python train.py --num_hidden_layers=14 --hidden_size=320 --num_attention_heads=5 --num_key_value_heads=5 --head_dim=64 --intermediate_size=1280 --vocab_size=16384 --hidden_act="tanh_gelu" --norm="layernorm" --norm_place="pre" --norm_eps=1e-05 --positions="learned" --qk_norm=true --attn_scale=0.125 --bias="all" --tie_word_embeddings=true --parallel_block=false --init="normal" --init_std_qkv=0.028 --init_std_o=0.00526 --init_std_up=0.028 --init_std_down=0.00526 --optimizer="muon_variant" --learning_rate=0.0135 --lr_mult_qkv=0.4 --lr_mult_o=3.0 --lr_mult_down=2.0 --beta1=0.9 --lr_head=0.0103 --max_grad_norm=2.0 --warmup_steps=0 --schedule="wsd" --decay_fraction=0.893 --decay_shape="sqrt" --final_lr_fraction=0.0 --batch_tokens=131072 --max_seq_len=256 --doc_mask=true --train_tokens=451700000 --max_steps=3447 --dataset="wikipedia_en"
MLP neurons of a small language model. Each row is named by its layer, matrix (up: input weights) and neuron, and shows model dimensions 80-175. Each number is 128 + 32 x the weight over its row's rms, rounded and kept within 0 to 255. Numbers have three digits each.
After each neuron's rows, "fires on" lists the tokens most often at its 100 highest values on Wikipedia text that the model never trained on.

L7.up880:063134085138189040146124161142118160129135162179161127147147153107079136174090143152145126115104106152142183106142151120152162090124119129120126147128138154110145125151155141157087087160188153093089094117040114102177114072171084173108135094131087138165100183160088113099126144144189091086
fires on: "a ", "as ", "an ", "part ", "-", "leader "

L5.up101:110081138151107123121102225116153116074105106078110097128149158124117128102107122152124120131117094143100130147122103130136119164139147122114226107082147182110134133109082139059084111105153109127145183148182133112112144185147166130060129142189156185098149127109185129132143177116149123163
fires on: "| ", "; ", "1", "-", "2"

L4.up84:122098105148154130125163137061158151112171119143186088139199133093159176137093214127128177055079134076196126110122180065127111150123102136152150183203103049085131147120144073145124083127099184199117055094170155140158168142154153114110170120153121131114095109084078100085145166125128128069
fires on: "to ", "and ", "-", "by", "– ", "–"

L11.up389:133081103126089108101113168120175115161155131135109112116128107146124115131173108133121136149120066122123102119116145061135146182123209158202110121163115087100109090183122164090132136124174093101132058126088088140106132154084130116168120102161120101166131052166148158158158160090112125146
fires on: "St", "===", "\n", "==", "st", "\n\n"

L4.up628:125155116139163148121168132110115089119209091133152109126160163128125110159114148093114087067115090064047178216157125128095133131148115149089129087208094117125123050116175133102076139118113058137160188158075098125106116164148147124106193136149148108118091101158173111097104064111137107112
fires on: "==", "===", "and "

L5.up304:144085143137106175177166127089158111106151130093146162095131132139138196113096143167128113100136155082164127157113153148105156062144142179121132171161142153091107186138132153045180145105132088171119163140144107178155139164150117097103148121126166136133106176152131128130116155131077117129
fires on: "and ", ", ", "to ", "), ", "or "

L9.up601:156171115151152121096121135104090115081126167055105175134143135123095119120151124151146156078116086159117132129113100098077143125140123192152101117143106115112180096168107133136174129106115115054137153117198100144141116126140163169130146071155109166163179132120185132137145156185129085098
fires on: "| ", ", ", "and ", "& ", "- ", ". "

L9.up988:105083114153105117092192080099116129113143132111107165167127130082074131110110136175136123097117145168150133144085115115184116101105159161171124166115143080158127080095171112059076135118160177138124121150113181108163154104168117188060158135165174153138142106141166118163135115129132153090
fires on: ".", ").", ";"

L7.up614:165147138124120136066117133121129123121123133103145115106093108168136114170200169160181110100104063152100123052134082080174131070164074080086140185119117119105188132151158140103144142147167106127185142097126193133126162132151098132091124099168126123107114111156125182160112104159082077156
fires on: ", ", "de ", "La ", "and ", "a ", "the "

L9.up340:104101136090179117086127121201148177118173119125100119139127074160107108128150183139042130133180150117121185186112069092137140123102048132150127147096077065111178133086138166133161094156142086154055169039073101138123181095186188133102141143124107133147142148135118158096169186135121156144
fires on: "|", " "

L7.up843:126136194156106130146159100188134156068097167110088127153131091072077141131117177153140157158153211119164115100124137089141152199169123138097130157132120100143131146148105132165107136141140109078116145071160135123106105142172110156123136076102139086121057124093150189085164083096148159128
fires on: "| ", ": ", "office ", " ", "; ", "Turnout "

L5.up1221:099109131150142101111142115188154134096151186166196097148120125159073116101120196145108158127075177120122124111153140135163115114107185134190170163139147142089105083173168150092145173126128153174130110081078125142139147100092158136111191078161178159139102060173106189152130069109086130105
fires on: "."

L4.up78:113172127140149109153112168083117082128151140108152158111116127076101117208119123151078138100152147141163169155141167095069230095149091110114105113130139084078106135113166150135087106085079108136135117133117126134104089115187077140088099151106137108149132172177180184113167063102107095086
fires on: "; ", ". ", ": ", "= ", "\n"

L9.up70:141089126102054174111152134099105187103127120070142161089185124097140167118091092163138087111070146112183098107143112124096140062124084097114120099162110123071181100178144152114070070097084206176147074136095192177175150157171150183134185173119118146133067132112172134132139115149170112107
fires on: "201", "200", "193", ".", "199"

L7.up959:111146139140100153130096057137183085159143131126153219135095144116130151143100051123129111131123102118084097137172161196107179100109134122101167046037097186110115156136143136132149211138132139117140165106175140120087093123183139150100156100146174121201093157151079124153137136101149158095
fires on: "at ", ". ", "of ", ", ", "| ", "from "

L7.up597:112089130112165101139113130175137109157164126154127090155150162097097150131152179129113159122178147168170138165088111151087139145128170186098153203131103160086184082132106174121125170188174142141105123140071101093131117105126175121089121133184128144066097140162135152120115180148142178127
fires on: "==", "s", "===", " ", "century"

L10.up15:100102084144136169115072096106113064111140107052095149143116089130129096156079146135105162051132090159118164146111180105150120060130187146137095116127135120124154118190134129161108169099086060136124135151139155095140153106128181102158157097126121160111106091097159112117089148132107125132
fires on: ",", ".", "-", "a ", "'"

L4.up799:145113194143149188151142139111186100133089154144132099070142114193102135186080130108130121139098160048140147114101137188071077073158110106133132168193126198129113145135123132106166139130172079129136171106138134147154099142118108089144097128181181130190153138161117094145107145129106125149
fires on: "of ", "and ", "to ", "the ", "S"

L4.up565:171141104103180151120124111086112101123119144189108138167110154068142102190114113109156102179119144134158124130091125170142082130163140224163083080158077160143181147147164117134158105190142092119152182174121123076070105129123107109128142110161155167145165174175156124143179125092150138073
fires on: "-", "al", "that ", ") ", "s "

L9.up1269:106139165132115146112156169103200133166255153086177148124124182104092119135037106177163176097041134086108104143168165152049124100189173100148119112122104126126136139100089161107125164081157148108123097161096141084149144104109160137122156159155142131086089189138130090161052116153117165141
fires on: ",", "°", ". ", "(", "| "

L4.up1250:164136086084131154157155156125147106122156091130128111128155179136110175133134131125193118049120082068098141146115157099112145137179094122077152164175087120138107080149121109086121132051170084132105090125200105126091160131131143078131157115138100186157107109157163054133156142111101124095
fires on: "and ", "in ", "–", "of ", "by "

L4.up1264:112099121116114147129135092085102196088115165103104164086145111169134114144092110157152094135123124112097158135166144111091097146102202156092154131137143109092166157093116092064125132113133150169125095152124111146115123135095151139153128094159185138129103119204121141095096200124191100126
fires on: ", ", "|", "e", "Votes "

L7.up308:160166160144129133101136122158176116099130103112120169164122120140112135127171116144141132123092078125140141117070108127080156148173127145119143178101032095080136158122100108139132095159137116117154176109124159139140136192152123122117120124104101099129116110119172106143119099130122125080
fires on: ", ", "; ", "(", "the ", "and ", "); "

L11.up638:095156057173113168124106127123118143085082127078193173063150125112067136083137167061098155098095095119145061144157161156133111155095089140137088127094101114098113129127136134097111144139150122151070198092182131115158133153135114173090132084137153162138176111167124090160122119170124104127
fires on: ".", "′", "°", ":", ","

L7.up989:176149144159181103126118114124134116180132174104191145139144125103076118139168132137162147118122102148088163102141110121058178098131118123136126249156093114119216119091121143089127136150082091081133121099075194140172083124122106146182162086191109133131107115075131180115163104134127084093
fires on: ", ", "and ", "front ", "es", "that "

L10.up1025:084073156091087101088145105176141069088113112124119062102179148133125182138144108064112097169095100180096097202107083169102158128146157109129076100147043133105160142119145157120119145120164109074160172165097116184089124219143112142122126149163120109150140182127147164081147123142166123173
fires on: "| ", "; ", "(", "–", "0", "1"

L4.up582:115119141116084177161126118221127124120153090117119090154145137093127192084110123090126126161126098109122142093123090159166154122139129158173143142127090216079077195098091156132111088103116136106114142186107050156156155168137080152159104173115109162089115135137085157086153159137126177089
fires on: "and ", ", ", "–", "but "

L7.up384:161116123127121138079161100125124102157173116121128072137146135151111106159117119146157135113061094105106165079092147053104105120127145125112107127155082171129093116167113147128116099128078116081158132144086096115109129122112136185161132150139109103151099090107154162138103169112140141121
fires on: ")", "who ", "A", "and ", "the ", "ad"

L5.up717:118138166154143082101169125184135078087152105173086138096178145115081192097153119133082126106177124120085090098205099136108127125117168136056092144091118132134093160083130120130152127167121105135165127172168162137114078146133131121119137078124126152085049134168174108091162106085135149081
fires on: "| ", "Player ", "|", "Team "

L5.up1020:130153140159130142171159085120102105145134070112126159116139091127146153113196107156140143034104099130159140103124051155173126113167099184136156101093094102075074198064171171130111169124132173122150074171141129094097108152119074160143088166137168111151076134140093194121103121108090103075
fires on: ", ", "\n", "in ", "(", "and "

L5.up262:111192126146072127160094100111147157114166123107114158154120171126130131148085158123118136073084126139157060094089176132136119125169099153163126144137157162133208172122135142131095149055124139120136181132126098159105119088098053120107147152089092188069056137139108152098097149169098121131
fires on: "-", ". ", "& ", ".", "("

L4.up697:119112141073098170164093133180123142080092132108131152125200088116115140122117133120129117145070135162125122173103169120164081145149049149136126168118158099067154138145123132156098055163120079116158180128103102157134118158157097169112140164104142165167095165142170162097160112138145139124
fires on: "| ", "ia ", "; ", "um ", "us ", ") "

L10.up813:141122087119128111114102125156106144185176139124111096089155085139164121136169131168107128152087178146117090137155111142079170157096089138085186124130055159174146076059146148109196117133128110105134080127038130097119119105177188151185109197105123117119121055132144204112136113173128126131
fires on: ")", "==", "\n\n", "|", ".", "rel"

L4.up203:132205140096141140104115125089146067134169150177097203127124124151112195115146117146088117127160147134123141149167129163115175134122142167098087115109074191096202147076114117165086115179078162132109116102120140175139093117139175077093127157109176157129115157148152161172197116149127169156
fires on: "|", "–", "| ", ", ", "— "

L5.up571:112162144188154095066096084135104142093172097125166145121109122104097087166109097084161076137144119086146153180126143074159133094164096173143056067136088101107090094113142106145139133175162096103135134096133097161173118143155175132147187127091081109119088122146180094134095107068103141105
fires on: "==", "==="

L5.up656:136095103153140130094116113118137154104189158107094112097145124189148134165083165164181103136112105131175156137122172127097154131109089157118132098072122155153153085099135142123124103111078105167153150122129109112127087126159150110170123146090122106129147124152162109103159093090115105101
fires on: "\"", ". ", "- ", "\n\n", "\n", ": "

L5.up435:085170146083125147151107135151096085131142129092109155115121130134105125091116185146142103092131096077097082153137159132159132112145166145094161108045156120039148137133095181171139167127141066174145128177088163145101161132152121108113220156124189142115084075098131135106102178156127127112
fires on: ":", "-", "a ", "| ", "$", "M"

L9.up162:127112151166177101157122106138137046145131133124092162115133142125139142133138157144136152166133131103103118159095063161175140123174107130123150097122113100166178190182149146141179107140122131122137166115095155166142072132135123175080150161117104121107115136071114147129132120133078158118
fires on: "was ", "to ", "get ", "be "

L4.up581:083198100116178134192125147071122099113168102143154130118156129148140105192102129188187125108155064089161156109106181059113113159113146124165140205128140140109082106131117183099119088070121111098152107134125121133075107102147102133097133144132100107086178113098046191150125137138086152161
fires on: "and ", "\n", "or "

L10.up60:125150120161187130091080084087139086144157154111148139088155148159099146143050173166136140126136080125186153127095170145132132141174094121147084132074161160145116129104104158123221145142152090112119098129115048128096113152107144147172103180182095101163127150117095137158110200126091135067
fires on: "\n", "Re", "re", "I ", "You ", "you "

L9.up1131:125099090121071107076078118160175158175157100103065080113131104101096175110072128199107133097149091170198159160161138146109164153175101140158103111118137076106115111146148161140083124068134126138168107112101086135151126107081151127092110147124154168165146136144171166159127083100083079089
fires on: "| ", "\n", "- ", "\n\n", "and "

L10.up880:112133128099117217172119138173133136136216092124142123160150113135098088110137130105144070112099112140178086142116110170133069104126126070118098144149112143120179117143159133127116127125165107086086110165160070165072103167124152167065164164092151120171115133112118131095147082128158116095
fires on: "| ", ".", "(", ": ", "; "

L5.up1115:155124130111071127149106120135175090108168146125146175106103173063140111164102118080126079117129099180155142112162183142157163165142098152167121132127104149148184172147118083116144135147147074150162113163132083124136156106143129166114187114108129142121108116184190062118143107131092143111
fires on: "that ", "(", "over ", "-", "than "

L9.up640:141177165107142104151121137152145112194123144142171177174143160138125177179110140176150156162091045059121117093104123104097163072148159093135123135112131164076187135088135176108116144159158115102104141177143098097090060083098137146133144093171118129162097134162121128176171123092100140136
fires on: ",", "°", "C", "| ", "tri", "I"

L4.up1174:130151151203092109095129112067116141134107118146127148039133113112057106081113160127096134131152062114088062126136120187127106114113155153122188122130124183121095085094108127073087147148165070133112141121141178147158139201149160109121140109153134159112081095174169182155112099116087137106
fires on: "| ", "′", "|"

L7.up721:108139132141166147165163135132185138119116143110151160161129097161062129145099091162140162131159090147109168160157133115166189150185167096100103147156155109124113131116137160146105087126158123121126165146114104129132122064195141127105141143132013205071114110098088090162100083101133095138
fires on: "the ", "named ", "a ", "as ", "-", "former "